Weights of a small GPT-style language model, trained from scratch on English Wikipedia: vocabulary 2048, RMSNorm before each block.
MLP neurons of a small language model. Each row is named by its layer, matrix (down: output weights) and neuron, and shows model dimensions 128-255. Each number is 128 + 24 x the weight over its row's rms, rounded and kept within 0 to 255. Numbers have three digits each.
A block is one neuron, or neurons of one layer that tend to fire together. After each block is what it responds to, as a language model described it from the Wikipedia text at the highest values.

L16.down186:113128108160120146147129106108150111106117126150140099090109102145143097103114147088149102128169179121104169129131119130115123151113112110130117141139131157153106115114115148178118149104134123160132099128111087142106110130140122131168158146104104147124108101094126130089148176068128109134140142124136126177144174143131128094100135119139113161148176073116125117126137125127157159114129
L16.down510:134138168174124103124092112119130155178137113155142136090080094121101152119118145085129142123121118129142134087177113099110114112157119138128123148150144139147165138132127149129101114138090109120136143143131137092120100101129063127158140059100117149179134125174100133151140137094111111148141138156145132145101104116135104131109120137163095123081154140166143108113130131131101161171129
L16.down1495:137161136128152163119133150123111164090173127136151147125216105141137102144175157130110153116145128154148110108106089121144166109101164112101118127099140153131148099145117133124106091127107088139090164132138134114113103104135137127137108164138134134123117104161130141118108159087160167112118166137108130113172090121129144089172109124119148103092141136160152176171121142104118131120120
L16.down1853:174128126132134115110144095094157112147166144121114159105180112111131122126125130115143139135122155145170102128104128119116065153137080137158122101083108129119129123117150113116175092111098105073126139111115137142086156149159093092113119086118130088121148108159167116110121137079122133113123136123116117122162154127152135138135136140121154141155117165150161099118168137127130096142138
Responds to: Single digits starting a number group, mainly the first digit after a thousands comma in tables and infoboxes (2,'1'00; 14,'3'45); more weakly, mid-word pieces such as ri, ide, y.

L9.down44:120144126133114117144143147105148164092112160114126163130167120153097161110099122139172132096164150085112139111117143136146129138147129188142114099099120161160103196151121118149128133127142149123089144158124122145116153130120138109145116149137121125141154161135111136163126133120124117157114091116164160169135130110175149145139089147133085129077122137080138142184114203115111113139105
L9.down92:117127137101164109136169140154098115131101125093104106182116130162124115134092115138142125152124142142111088127109134095120136140122098155098128127119099128214113155132129159126095108131155133146108152146118126111107124125153119084129153159122133116171131121175132084143146131131146137130142132109121100149127168157120146077155140127127100167118140118153183092097127143095134100113167
L9.down147:124118091146114184156152141136113134114104159109115119091136107137114120116129134205129067161147133121118162100176115129120102090115091147099167150097105191138104107122143131110119172161152127130117153171113133168128126084152108115136102139118118147153105157148129130137128123154138088150109136154106155126112073155160141089126133084083142106132136142132146152098104135149153097121113
L9.down438:119114134138122106121100128139135131134162108088153139128121121167119150067093123140165114175129168127164104125141132153157154158118128140144086101094131167128134143134106079159130149106133159082170155137087106108077152105100076136142120120118147128055122114162133147131124078154154127137120100125101133147189136104122115132124095192150111118113161173134106159134113151138110125124122
L9.down494:165114155102125129177179142108115127093108170099133131131124119110132065098113104098129146154114142114107108135078152126149149131134144117137108119097132140135131190140148119132139162128105138112142115135130112133123102140100127133127115162130162127125169130124135071140127129129112110117157146190105126164129126164153140133153105108089129089106125141139105139146115108143148161097116
L9.down508:134135104114163143192112140130164110123125135120099157108129127134124106060139129112078102134124115110135095120170168182140113138170139148128089109102152121149104160134107164110100103143164113119177101137144069141135084103165124139141099121139123171156114119140134096133096118128098117122096127137157144104142134139110125132164143115142106137111120090153144145168154108126143114114135
L9.down772:114082103109117112164159145097171142136154101200099127158142142124136141137164129062167178079113089083103088100125153144083141167101103137145139108154159132128105143136124158130104084112115160079072102121125177122115129131140117126142146183127104113146104092120122119138175161135086118126096117129117149127089138107080153130103115117126088129132145116118112089170143125146088117154116
L9.down773:108177141158118125164174106152102131112127088084161150141108143149107126110139105108135130160129126097144156107107112101111164123156116172146107126109151098142069152144156163137116113166113092117145170127146121128073160157137100139123121129146149158107109141117143130126128084118148130132088152151102162106101133171087116057104155115130075136138124095127132132128158139125141112141128
L9.down830:065095081125144131116142130139124135104135152119112138140131108134122111145119121134138112139129110154154092105088141142134094148101155166127161121127148088117117102135131110132115101102147134106121125138097132128140133149147107097127135118121123134143156150136102157141129090153063194134181131122145164151137130140131125134172149132165111159129114095121161153112134141156136108120091
L9.down902:118078140130155168147099137099081121130159155113160133151120100135123127126134133108133128117098149118136111082098146091094090139124104088094114117134111171116111166135142104157133155141153090144106161136146146098130140109140140095145143115098143131118084116074092149120144109137144152143136131093123122145066130122110163082153144158108088155168121154135126130116130141136121087135138
L9.down1088:120167128127070103151137118119093148153150109125134123137179139197108124130121120141120110109122107128117133138115087130162184150130112125125144115147118144135116144134119170095095092107123081097097153133117053078125159102093140108100121130120161170106084135084117116122155108131147126134113159147110153114080121109105120084103118135105083129167167110146110135133135103095146120105094
L9.down1275:166159118113141143131172103127132126088169158103140143138139073093122059088144129152182134101161141144088140149158123117125153115141090135103114130121134153089139167096164093154127159171087122100112101104132122122130138133146119125147139104167149150129101154155133106106137164123099145158109124161178162136082135118110140128133144146104135094132069103137110113118184136125134091091137
L9.down1383:135114141119140108117107152116081084131117111142102102150093145144110102132140151133151124141126138132133141116132111117045168181145115124133124114111133101152144154137064171153091145145146155105154108101121107115110129116104129137119133118100162104134106135121153143143163139104122118085148126110124097160109136177133135113125106101142161132113100150152161113089130147131157143136121
L9.down1471:136163099109113126119113122084103148098181139156094117091129115117110090146137115177116153122115158081158162118124077116147117093137137126098136139141119132138143119074133088101144128162132114095099134112132144123124092135143156108153157117113138112176131144127094145107150096114163150091119153103129164185110101145146153163101105111091118110140133111177073120137107115149124142106136
L9.down1576:142130101136149132137096106112140141125148159138148140094135141135168116098101123141125132091123157131125074144123103141140152138118117131103122124091110169129136144132111118111137108114101112134140146128166107178080181109142098132140157167137140112125116140167138114153187071158086136139106165119150150132126117068123112133113124126154114174123104095097088137111102130124119114077170
L9.down1797:087130145175143149096105149134152143129122153124133171090113118140136125087112122123114109108167111126187141123108138120162177150113158135147101136047122174118143146161137122149110134130162096123157130103133124185104179137127129137112106118106125129082126123123106108151113122119104143161096126127130131153135123077143100061139115139158118165128077166121169086142139144135131113105127
Responds to: The word "to" after a verb, noun or adjective that takes it (escorted to, right to, beneficial to), plus some "in" and date commas.

L9.down0:120125114135108108159120132144101161157104126158135126145180105131145116112183140081086150112148129113192116149159099140113134044163131152111141096116156086170126127103115113108124130166132150153123096165083145132135163106108123157152143147143135130135135126167082113111146112094141131147101116154112108148132154140123161125115127144103102151126169106127124133151152135112156126163107
L9.down41:147128139115104112131149109116108149114134100140136155115129156177139106114174130171109130116129113145142098136168147104144155110075125121113153137142133075131137122146123105153159174139100123116133131070144112123114140152124137150138121150091112133123104115117175113111131120116106121126110111129109146111120119106087127138138125142133174137135153166140169127093140170150081180120124
L9.down56:159146098135160127109149150158082114093120099138175088107124113120127127129133107112107111127164114129154153180166089147075121128152135186161151130118121132108163129095176103109092118104113139118153139144138083142133153122093146148110160142136137124117155192124133112133127134083104137110069110132141149148136122122095166125139132146181117102137128116199142132104123123171135143159112
L9.down206:082126111124140121158096137152154187136176161116130123123128118116126131142138134120057088130149110157126144137117158129099136133151116133142135181159141078118143138141146118131158134127148135153156119099147108136124157092113149129120143162112123169132141104074139097157124129148130111116093147111132115110085157109094146145120124103120119093113132150077128144202123138127113119123124
L9.down365:097162104155144131191149140159140153088095147153133164171143131094151143125131105122176168140106121122112158107122144153136132113141080153123122158178140130072098130119155114105137135096092129178092132134090136152121085145146172100113162133180115102151112090111163140144108149158140153143141139150083093149124156132132122139149117109134136093166147106121167127118134141115139102106088
L9.down506:101143130111118149134146120173160100125126173106138158157144119145106070151134155112123117141138171120185106134145144134104147115157106146101151094147161107119112181081136155143108142150107122077139100138110169074149138142091132100185154132138129110102162153149134076144169156105121154112087147094154142128132103131130094153113120158102131136130124091148128098062118103127155111107128
L9.down573:130140134169099125076097120153055176127122155128104101150095117097116114105111122156135131141135116105140125078140129111128110175129130082173066156163135110149158116093135149131135121120181113129144128104111144121133165153087130100132125134114111081122167116098135154110160149104132113125135114110108144119124173113140129087162172139106189135167118136162157117179097167098110126142107
L9.down679:129089135100119126079090123112124151122115130081118139091151161096083099138134129078127142122154132116124078143151148110133163131118125117161106178088136129105158094168087094147114117137110102129107151152138124182156132155129156135108143154096173168150060110145155175118132133153105094137104122111139143136145139168135094098161103088105081127111153136132084136132146119125091128152135
L9.down1097:119134107159100110190127101176175078136112166158120190123143116162154116116109134151175123115136095081103101119158141113192120110157162157136091157090130133131103132101111161118135097152152175121114159130090167112144112126132154156081123096129138123118086107141114144138103101109111120116106114117176147133109154129137090122135157103130092139100113153163124110174097126113146117128089
L9.down1108:141114110109096113114147125150119136149141130138113123116148104086125096111147136146136119106103175143108115138155126177129127118136107093139152160105131144117133178104095136156100138178074144109168102098087146130164154146111100107123164130107146119126150154154094154094113151108142121135089117105120173146150150107107138131141111125073100117187128118096144166121133207156122127127110
L9.down1215:163119125065089110122118153134137126149131117128148117155111123166129112132110146146138153101163135158113104128129090166138138154153151105080110117087121118156115137124097146121083141137087136123123186127085144113156120132125079122159139130152112069113122129108117111117138132116144125125099100139133154111133116179120150123121129089105131141112119097153140155124130154151107118149142
L9.down1286:129129112100171133110129177062117129101121115179116061148097101118147166098136125125108096113151136140119124149118111155124139101099136113144097151150163141130122130116152120143116137160114122136131150110130111165124148093176124122114129121110108157113127152075142153092121142076124129132107122096128093144137102125149099117112104125159114159144133182129132117111149103130144112173098
L9.down1304:139155120150139162119094159098111165152128104093127127143158116130110138166146140143135074108130151156118076106139110136105106145152120143112090106142084131138125173126121091134105113099162132134105168140125112153170125154119121119143132110107149137133141134138151118090132106081140137100155161154180090171107119127146135122149116162136140116142161121094152166059167105087138154130129
L9.down1335:151151148100160135091133152148135128125116106134083127160178085130130144060155156160127102110084118156104127148128116076085104146121099115122161115112128183103093177169139114111153117156143120132083168146174126136139159138146094131147137127103162139125128077127155159133138133116134092111110156167172145134102146124121149161124117139165148160085111101146164125145157118134164065132122
L9.down1354:126102132153136135128108185139141119134125119115156147164161154098139095076184176148109130127127135108120143097133132108099142145102129127092136106114105109124151177124138120137102123156120118131145132117096132148098121129125090126120144132107145120133136144119134137130115141091117134098160097086150115142173154149097119126117099121144150132112110138083078153101185178117175122137093
L9.down1694:110118134093203112114098144173122146106114160098096081104125136150169122141124104108154105140135139129156116097083142134142083118096113117153094149117136132152164100198134109143117127138123193086098162142089173112183180150143125153192134084122157131119114106191095093120113142176118140085176110121163096129087098100115160117149134090138123115137122141095135099129165130146159121106139
Responds to: Closing parentheses ending short bracketed numbers or glosses in tables, lists and bios, such as "(61.3)", "(born 1938)", "(0)", "(2.84 m)".

L4.down187:106099086094098101151138115110154090147157137163100093103160094100142098117116132122082106093137118157120100123120122149140102121140090114110094125120097116082126169150136123124155154116161141165124086062104176164171129113151124135200157105140150122128112156164138148122139091127172108130159145130097155158129101111114105126105119114145145119146171124094097137137166135146137099134165
Responds to: Closing parentheses after codes or figures in tables and lists, such as (VIE) or (138 kg), plus percent signs and noun suffixes like herit-age, present-ation, part-y.

L16.down1197:115141108155142135131159141111114124091157148125153091156105101140139104159124140158147169092115079104130123141106113139141126125127129132098115122148135125163124165112117152149081124158090121122143136134145148133134155135126101118087122109156129171138153099108164143123154138087143142122109084115127096109104160121094128084153162088126132131113149109100090093170183078095164150142081
L16.down1205:116128125093126084124098111112167147132175106128155136063110148120162147138167165088137134126095158132113183133159184125132132133151139183131131169144138109104130166137114149125173132146118143105113107127086102100132140118122121168137102112150147121169147171161117149126125101154152087164101073178155116093102118130107120148104091115077157107094112092111120196106156147164120129120148
L16.down1209:149131123114149126118124139150110114144154171103144134128126123143109075138131115073148121101109147154152113126153108095125112131103135160133163148142134090151152155153164107116131114073095125123161104130119120115125146100100142105157138115113159112163111144093118175146154141056112138129128144103117090131103141131077114120141132124141126159135139138144117142171081109131085120144108
L16.down1356:103122111123169091141121114126110166120103105082124161122160145111113122088164111120099121145100091132085116140116133103145145130110190137151093111142114126135095113130161102123163115107079135084098105151085093113118175104104111093106101144097155144090131123121138115100140141144142125119134118131143114183079118113140192111140133135126123147079148086143100128151155096130145117162133
Responds to: The word "to" marking an infinitive right after a verb or adjective, as in decided to, had to, chose to, helping to; occasionally modal "would".

L4.down421:132135127131132106116096125156119106112156180129116103130108132129079081147137109179125142121123141161103095112147167129063157143112123132100075162153142130136098165123141084085169155121118125199140141148078151143121144175117118133127101128123119091148129136100111130097121180106115123181127124140128145118136125147086087124128150125154115127141153151153117123200141095114153167106135
Responds to: First digit after a decimal point in numbers like vote shares, percentages and temperatures (43.4, 60.4), plus inner word pieces such as sur-ve-ys, sign-if-icant and tro-op-s.

L4.down474:107163159105148117132103121121127130160142158129111108143138130105084120140091127103139093106129147097140118110148080152144153104103104126155122116100134099162157116091108124130118119139114126145146093116147122086174144155125107080106116139099132119126093150148104127152147097089125172131119125127163150132103142098160106093132131130136136148176104107146121074099131123103138112086109
Responds to: Mainly the short function words to and at (moved to, lost to, from 1264 to 1279, at 1:40 am), plus inner word pieces like at or ation in Treaty, Featuring, National.

L9.down22:105112146120147144112179140130147115134078112105146082110141172156100143138123132152114149129114184117119156162117116150064128113134123146137127123131100124128144161140122145161150111156129142142143082124142125076134113138163122104104167153164089124144168127133137117110123090121104130102148105112151103118135107092125132129089109137131079143125135126118154178132176146120154111137124
L9.down352:135143125131144132124162125186143102126113081115123143160134099151124143127118161115099174124160102150107090157109096122160112163109139148119145155142099099143127158125157134141149128171139134131133105122122114134189120152124082094159141112109150137107108089159153131118117137096109126126144165132157168147110095145148164132129112104156090135134104159179076136152114092093137141097095
L9.down421:117130156111099118121157104139085127140140151155157148114122110104114134105136166120133147127151165131092150133111106101104165169148123121113096162131150115117118130152150092151148094120145161132129127110125135113162116110125126130162139130103113176141113141136112105131155084120119174122126113087195126132110122130169121121157113144142085144139105088111127123109105111129103145165115
L9.down430:143117133147106164111123099110109130142128113173100135122165139114096139078142134116107157117183109167086105117148145153118075132106135095116090089128125117135140128144131161155102156148102139104135129196137156172171165103144160112090162140112134144162144126114160107167112107146177141154126082092103163150144124110139140146126139102160107096154116155101147137155149128153128142128130
L9.down757:098108137128121149109136134182120166120170083141126114160107115162122118127121202119089067085135098093129130142197143134148101115133101167141142142108137093154116091128082162161117118149133122132127157118101187108110101135146153112121142090133139134121116092122159106150121119149167143099145138149152141189132155112111151104116111140093170149158110128129144195180155119116151127098158
L9.down1053:150159129121129145070104150146126126145147094139089135141127125144141151148115157105181114105094141111090132103134072135123125105178177127126154185150138140167142122136099096144063153124109147086145124121101108152139144119121194128114090116134162140127144140159131138107144108165124128139129128123146160153145100093163130103145139128076110167146137131132087114122099111094121126138159
L9.down1056:151146140134080190125153145113097146104172127090135112133117127148130135118174107106129103108154116177136090174151086102130124121117151147139181129100115134126190141175144129155123122119076140134117125122098149150090129147125138139095120156105131175145127164127135132083157143127137115140125122116128111122141116143167124118115098107162136122167160132136099074153119105094109142076131
L9.down1116:137122137138133150150151126159110097138145165118139126128126126117156161077104130111107118159117109132082156070107139117122113100130102132078093120134150132087137118112133121144124124125118129118087143119151122135117141140124148144174157122118135182104171115124095168160076147126126138120105138151199137111118156108117145157130136127126114125151134164125106151111139129120131143096140
L9.down1160:156136129126113143128110142135141146143147092142115126097153149112122143109137147105090118108151132121143123130176131113149148098099108146167145151158150120160125151134085118136125159139100116164148140122091111098100154089110166147107146137165095173159106111115131143130125099114169102136132128103130163145120089086176113115142093154121116123147144143115113136129174107124143133104145
L9.down1312:133125162108128116139149117168114176186146106101127092153131105113161125127132116098187085099088117095116108140139113103140107136121156153130140072134112119133130140127085146156118137135151137137128170140090101114126112113141111106189158150109141097157100123105125114076155110112118141124135141104139091162128114108140118152140148137153130099117119121151097126120164128150130103112143
L9.down1332:157085095098138106107129103168102134129138141114098075099117089127117150107140134141127167091140119114155121133145139133132060141150157093119117142076156117132142125147123098128171113195098134120133146151107121128128140124173107094133131149104122151162070103104106141141152119170161113133098157127142153151139154174126161122115092133086116148116129184129126139129106158133108115100082
L9.down1370:149118134125127121069144160123112128096090083130152089119148124149157081132101126109131132124128147135149137132129135143132131179138130087110148114113143130152133115140120124146090138145122134142143102090160124159090093133154136124149136121150150163153084150120138110104120110142132153128168148131166132164155150114155139096161119146131092116114108130144130137142061135127140075118112
L9.down1449:128161163123149128125081124160160130207144127091143145134119101110109174137126144146124158118122110134140090085129133113145102066138080132126101120151136142119135116127094078158125156122157092105112120116175155108153129112136151107188130128127123152181130125143140122125103102103169178120103151128167121122107141145117160156100116133162101124124113124127106153132101117122112114126161
L9.down1483:144137131144076088084100112164127134125105152163104136155148144145071093099131128134126136133171141118113127122139158119094125124107114107113114106091138119120091096120129141089148107100121087086140135112137126094122126172150169144108142124143157111154163135142132141103137141128131136158146125111157117082160126089081145144128083123135134147045144129116172094153124140111134129186109
L9.down1689:151129130132149121143118097130085121146108139139160117111123135139119167088123125089142103120163098164084134147179131097102112076124093116101134163116127154129190107163111172110129119142134145166121132134087126078099083136142089146140165107108130112115142121126153129112060142101123129126140137183141097121146154132147138159117070099103135127152147124091116135136135155082160106143096
L9.down1851:132096136116121141129159114160094151154092153124121109115090059118151133158104192121128118127082119115134140131105143122140112062119138163126128138090162146107123130115146156124140102181170129106127141129125112157188096135156089125100130153148130097184145118127102121109130113130135159135118172101170136156134161125121132145111111118125124150128136125113144126122136182120148175113078
Responds to: First digit after a decimal point or thousands comma in numbers, such as 14,345 and 6.5 cm, and word-internal y in names like Kiyoshi and Ryū.

L16.down244:144147109099116136115103118116080110139168167092131109169114126156079119163142131154162153122100117151143130121103114110147155137103125114129140138177113121141123202130113124097143121180136151146143167136148132061132183115140140138125158140147131152130090091151151130147132115106105116128151106148056149144121087173108109176114109136106129117148134130145080136134200152149150137155096
L16.down753:116138121159093153125150133176147140120120128154144095094118143109095128105153138107155148140143127142131159117115113093117149138105158154102132113126151123104122109110117170118141088077124138098136122128147093115131097185125113128120148168136130174139118124116119158127157153114090107106143130128131100139163167098150142103155196149111072130135091120133109141107152121155083158102102
L16.down1101:101121111135104149170098143102133103144151123143162085133118126137126104142136155138121129147108157130128121112147170123131021116120121169134137077156139114145156173120121120158092127143063159134170123146075112135118156152151095089139148114160112140136100099153129162144118167122108117151093099138068145142155105107141134078124138108178099134163131124132119112178074145113081129095100
L16.down1325:132114093119140133123136135157134144120147079130154131104137134126124118127091131103157125123134131164103149127168097154136120092145085127151119177137136155093127128114167127125118129134067113114134149132181094159144143151157131132140147118132167111137150149158141094119104161147133080110087110153068145132125100110140088104133123143124112151130180178099169135101104156140108164122113
Responds to: Mostly the indefinite article a after a verb or preposition (released a, included a, as a); also closing parentheses, commas, and table pipes.